Part of a small language model's weights.
Size: 4 heads of 64, vocabulary 2048, 13.2M parameters.
Training: a variant of Adam for these matrices, 552M tokens, 8429 steps.
MLP neurons of a small language model. Each row is named by its layer, matrix (down: output weights) and neuron, and shows model dimensions 64-127. Each number is 50 + 10 x the weight over its row's rms, rounded and kept within 0 to 99.
After each neuron's rows, "fires before" lists the tokens most often just after its 100 highest values on Wikipedia text that the model never trained on.

L2.down441:53 49 40 42 49 38 50 47 39 41 43 62 46 50 44 81 40 60 64 49 58 45 44 37 67 39 55 52 43 54 36 60 38 53 48 46 47 53 57 47 41 48 58 42 26 60 57 47 62 50 44 52 53 34 50 61 57 52 43 62 57 46 45 39
fires before: " |", "\n", "–", "."

L2.down660:49 44 43 38 42 45 64 63 48 46 62 56 67 39 51 52 41 53 52 45 24 34 57 64 48 60 56 58 41 58 59 54 62 59 59 56 57 38 51 28 65 30 26 52 45 35 42 46 56 41 57 48 58 60 54 38 46 65 41 49 33 45 41 55
fires before: " of", "s", "al", " and", ".", ","

L10.down542:56 47 65 41 52 48 64 57 29 40 55 50 60 44 49 61 55 50 49 41 35 55 47 57 32 44 63 54 37 59 63 31 43 61 57 42 56 49 68 59 52 47 45 37 41 46 34 47 49 51 48 51 43 54 54 58 41 69 44 47 50 58 50 51
fires before: " ", " A", " H", " G", "34"

L15.down344:53 63 46 72 40 59 44 46 32 45 43 52 52 47 55 42 65 34 54 42 49 46 46 51 69 31 48 49 58 59 43 39 52 52 47 49 34 59 60 37 58 41 45 62 60 61 46 40 62 63 37 53 59 64 44 40 61 47 65 42 57 53 59 42
fires before: "-", "|", "20"

L2.down230:49 35 54 34 41 46 39 50 56 53 62 50 52 65 46 38 23 61 47 57 56 53 45 50 55 56 55 25 74 39 73 18 32 58 51 53 46 45 57 50 46 46 58 56 57 42 49 44 59 38 45 63 53 61 42 57 41 32 41 55 46 52 56 52
fires before: "ad", "ig", "ther", " in", "ated", "ke"

L18.down698:50 56 52 57 44 58 69 62 32 66 47 41 50 67 55 42 58 65 50 29 35 41 48 50 47 42 48 36 52 34 34 49 49 63 47 51 50 63 70 34 50 45 36 59 56 57 34 50 51 57 58 68 59 49 53 54 62 47 43 41 51 57 58 42
fires before: " |", ":", " ("

L10.down694:58 47 45 62 51 40 42 41 52 63 42 55 42 48 56 59 53 42 46 56 52 40 58 60 31 43 60 29 62 48 34 49 57 68 50 68 41 71 40 48 58 59 52 57 68 55 50 42 48 53 42 41 53 63 59 41 69 62 55 41 39 47 29 60
fires before: " ", " |", " by"

L9.down713:35 51 54 40 47 64 53 55 41 59 43 56 52 45 59 52 44 53 65 56 51 59 50 57 48 31 39 33 42 60 40 51 54 73 43 52 52 59 51 54 47 25 62 41 44 52 50 33 61 55 52 44 47 51 48 56 39 59 58 58 30 46 47 57
fires before: " |", " G", " A", "er", " P", "R"

L9.down682:60 48 54 48 56 64 37 38 61 68 44 57 57 39 48 64 57 47 59 54 39 54 60 34 58 50 70 44 52 44 37 51 49 45 35 33 45 63 39 57 35 34 57 47 51 59 43 58 48 37 62 58 47 49 35 58 58 69 63 50 61 43 54 56
fires before: "\n", " of", " and", "\n\n", "ics", "ic"

L15.down637:43 51 61 50 50 60 39 47 66 58 50 49 62 40 56 53 56 43 40 43 41 65 38 28 37 51 50 63 49 52 47 56 67 53 37 53 59 48 56 55 55 66 31 60 36 60 55 70 52 40 51 49 35 48 75 48 66 54 37 52 52 50 58 34
fires before: " ", " |", " |\n", " m"

L6.down221:43 55 54 54 43 48 53 50 47 49 39 52 46 58 36 48 49 57 38 41 53 39 52 54 48 52 49 78 32 53 45 51 49 46 38 55 53 54 39 57 56 60 48 55 50 49 48 42 52 59 61 51 53 48 60 50 48 47 74 59 48 46 52 26
fires before: "==", "The", "In", "===", "A", " "

L3.down758:50 46 49 59 63 51 65 48 43 41 59 59 35 49 40 33 45 45 56 57 62 46 49 56 58 41 43 64 51 53 39 36 52 49 58 46 64 37 48 30 64 49 55 51 61 44 51 50 72 39 38 51 34 64 54 43 48 62 54 55 44 50 44 55
fires before: "|", "0", "20", " ", " |\n", "3"

L8.down289:48 54 55 45 51 45 48 59 52 46 45 49 43 53 39 51 49 52 40 47 50 42 53 56 49 53 47 88 33 50 43 48 49 53 38 48 49 49 33 49 49 47 47 54 54 50 48 50 48 53 55 51 54 50 69 56 48 48 69 55 53 41 44 31
fires before: "==", "In", "The", "===", "A", "S"

L15.down26:39 46 70 74 47 55 55 56 60 49 58 46 54 50 69 62 66 46 53 49 45 48 60 55 50 62 70 46 41 58 58 42 58 52 44 48 36 71 42 63 44 54 51 57 35 33 46 59 44 43 37 40 53 38 37 38 56 43 51 62 56 54 54 65
fires before: " |", " ", ")", " \""

L9.down729:51 49 52 45 46 48 46 57 39 53 47 50 44 54 42 50 52 50 38 50 49 45 53 58 48 52 46 99 40 41 57 45 48 56 38 50 58 53 40 43 56 51 42 52 46 46 44 50 48 56 54 51 46 52 56 45 44 47 65 46 52 47 51 33
fires before: "==", "In", "The", "===", "A", "S"

L3.down243:54 55 51 41 45 41 58 55 48 59 46 33 38 55 43 58 40 47 44 60 56 35 35 38 48 46 37 58 44 56 60 54 38 52 35 41 47 58 55 39 47 44 44 47 44 47 43 45 41 53 53 54 49 57 44 75 56 55 49 49 43 49 36 41
fires before: "s", " |\n", " |", ":", " of", "erv"

L14.down134:44 62 68 55 44 44 46 66 56 30 38 59 39 55 43 40 61 51 82 40 49 46 59 61 60 45 53 47 46 49 29 55 56 63 56 36 46 38 55 53 61 72 41 55 43 46 36 49 38 48 57 38 67 41 55 34 51 30 63 55 43 59 42 54
fires before: ".", "|", " ", ")\n", "9", "r"

L2.down106:48 42 54 61 42 51 60 54 48 57 62 56 57 58 36 51 43 49 48 48 42 48 46 47 37 39 49 42 51 60 48 56 63 54 40 73 57 65 59 47 41 41 66 64 57 53 52 47 57 50 53 48 64 46 47 47 52 58 56 37 41 60 65 47
fires before: "==", "-", "===", "A", "|", "In"

L4.down460:44 48 42 31 43 43 53 54 58 44 57 60 59 43 65 46 58 47 66 33 52 66 58 30 42 44 29 51 40 39 47 59 43 33 51 42 53 47 49 44 68 44 52 58 47 45 38 44 53 31 47 46 36 51 49 53 45 71 63 59 35 51 49 44
fires before: " |", "0", " |\n"

L14.down650:54 52 52 52 47 47 55 65 66 42 57 60 65 50 52 42 67 36 43 47 36 51 59 63 63 49 36 51 38 33 63 45 50 45 63 73 59 48 72 58 46 50 49 54 42 57 54 64 61 40 28 46 35 42 58 50 45 56 35 56 33 44 45 47
fires before: " |", " |\n", "."

L9.down521:48 54 50 47 41 51 65 58 47 56 62 49 43 47 57 41 39 67 33 47 39 44 47 77 35 47 65 65 38 52 44 46 57 56 43 50 48 60 59 50 48 33 29 48 46 36 55 51 60 44 45 61 20 37 51 61 64 35 49 46 65 46 45 64
fires before: ",", " and", " of", " (", "ted", " was"

L7.down678:48 44 53 48 45 52 44 61 53 49 42 50 37 53 33 49 42 49 39 48 56 47 57 53 51 53 40 76 48 52 39 58 45 59 41 50 59 51 30 57 51 55 45 51 54 47 52 46 52 61 51 45 49 51 66 47 53 40 66 50 52 51 49 33
fires before: ",", "19", "20", " ", "28", "18"

L6.down223:53 42 58 60 62 63 49 42 44 59 61 51 42 54 62 65 48 49 59 42 64 36 50 51 79 49 63 60 45 61 43 38 54 46 63 43 62 33 56 49 69 42 50 57 48 33 58 37 39 47 52 38 45 43 49 57 59 70 43 60 46 50 59 35
fires before: ",", ".", "–", ".\n\n", "),"

L6.down463:49 47 44 35 62 48 70 54 41 52 34 58 40 44 43 53 49 60 40 44 56 50 50 43 59 41 59 65 39 55 47 55 57 61 54 29 43 55 47 60 46 43 48 56 53 41 50 40 55 62 54 41 52 45 52 27 55 60 44 52 46 40 48 33
fires before: " "

L4.down279:48 43 47 55 51 42 56 50 52 57 56 63 54 45 48 65 46 51 57 40 56 42 55 42 53 37 64 39 68 47 35 28 68 39 54 49 55 44 55 38 36 38 70 48 66 46 35 50 35 43 52 40 62 61 55 43 47 55 63 60 32 57 58 40
fires before: " ", " |", " mi", " |\n", "\n", "10"

L11.down552:45 31 48 55 44 37 36 45 50 45 57 51 68 56 45 54 48 57 30 57 46 66 52 45 61 66 42 41 55 49 43 61 50 48 66 62 69 45 73 71 42 54 31 51 62 32 41 49 44 28 47 51 47 55 49 45 59 36 51 34 53 63 49 31
fires before: "0", "1", "in", "3", "2", "4"

L6.down639:63 54 39 41 50 62 50 64 51 57 54 48 64 37 45 42 43 38 41 53 54 44 63 45 60 58 36 39 51 35 61 70 46 38 44 46 45 37 29 48 44 38 50 45 69 48 29 30 71 53 51 55 47 53 37 51 58 47 46 43 45 48 50 51
fires before: " |", "ic", "ican", "\n", "ate", " of"

L3.down699:48 51 49 44 50 53 62 48 50 65 45 55 41 55 61 39 53 52 63 57 44 25 47 41 43 47 41 53 40 60 58 51 36 53 50 46 60 40 45 46 49 40 35 61 31 44 42 48 53 40 47 61 51 49 43 59 46 64 48 39 63 63 38 49
fires before: " of", "icip", "s", "y", "n"

L18.down403:70 43 71 41 41 56 63 68 45 39 45 40 69 51 49 49 68 33 55 47 39 47 60 67 47 43 39 37 49 43 62 53 56 62 68 49 53 43 45 67 36 49 41 47 39 37 45 49 47 55 48 45 49 53 62 51 41 28 44 42 54 61 60 38
fires before: "4", "3", "te", "ov", "amed"

L10.down68:51 28 48 48 61 29 48 45 44 49 55 47 45 56 54 63 53 38 54 46 46 40 62 39 62 37 50 39 52 51 63 40 52 57 53 55 39 34 48 46 69 47 51 56 69 49 38 48 38 29 51 60 60 52 56 43 64 56 39 52 52 45 35 67
fires before: " ", "–", "-", ".", ","

L8.down327:53 44 48 53 50 46 65 54 43 51 33 45 47 49 39 53 56 46 54 46 56 49 53 56 51 46 51 91 53 55 54 51 67 59 46 36 53 57 57 38 51 37 47 44 56 58 49 57 52 45 54 48 42 53 49 54 42 54 58 41 48 52 48 25
fires before: " ", "==", ",", "In", "A", "th"

L11.down60:56 53 53 55 47 46 47 62 48 47 44 51 43 54 41 55 54 51 32 52 54 35 51 55 52 51 57 99 29 48 57 62 53 61 42 53 58 53 34 51 52 52 51 55 52 53 48 46 50 50 47 56 55 47 56 50 47 48 62 47 56 48 54 32
fires before: "==", "In", "The", "===", "S", "A"

L3.down392:37 36 35 40 55 54 36 43 44 49 50 53 57 51 67 58 48 48 50 57 54 45 48 51 49 34 55 35 58 59 44 71 62 45 63 65 49 58 60 59 58 50 34 47 55 54 46 47 46 51 48 43 52 33 32 54 56 45 40 58 58 56 39 54
fires before: " ", " \"", " —", " S"

L6.down752:61 36 54 41 50 60 68 76 36 53 31 42 42 43 65 64 71 46 64 55 44 39 53 48 52 58 45 34 49 31 46 47 49 51 63 51 43 44 37 51 51 38 65 49 49 53 51 42 50 45 56 55 42 42 43 48 50 52 34 52 48 54 48 42
fires before: " ", ",", "\n\n"

L8.down301:44 49 37 40 43 67 44 48 60 49 54 51 57 49 57 52 50 35 69 47 48 56 45 68 48 45 53 54 55 51 37 49 49 51 45 55 58 33 40 37 44 54 43 46 42 32 47 46 55 44 56 38 52 34 64 40 64 62 64 44 45 57 46 52
fires before: " |", " |\n", "ic", "andid", ","

L14.down247:34 64 74 68 55 43 48 52 53 78 66 51 65 42 62 44 50 36 59 54 53 48 62 55 49 46 58 43 42 54 70 47 48 56 42 53 44 56 63 52 60 47 38 34 37 51 36 56 60 59 52 46 47 54 62 42 44 58 80 32 39 58 42 58
fires before: " ", ",", "al", " to"

L14.down322:41 62 57 55 37 43 45 53 41 42 63 65 61 49 41 55 53 58 46 43 49 45 54 33 66 44 64 33 35 52 60 60 57 37 36 38 50 63 65 53 44 42 57 52 54 60 55 53 35 54 44 63 11 48 55 48 41 38 41 64 60 58 61 42
fires before: " |", "1", "ail", "y", "ural"

L9.down547:35 51 65 61 54 51 55 48 67 57 58 62 67 66 55 47 64 57 37 39 31 42 44 32 39 49 50 66 48 30 54 57 64 46 45 58 60 52 56 46 59 56 45 58 48 51 43 55 37 36 48 51 33 50 58 53 63 60 43 48 52 60 66 41
fires before: " |", " |\n", "ut", "1"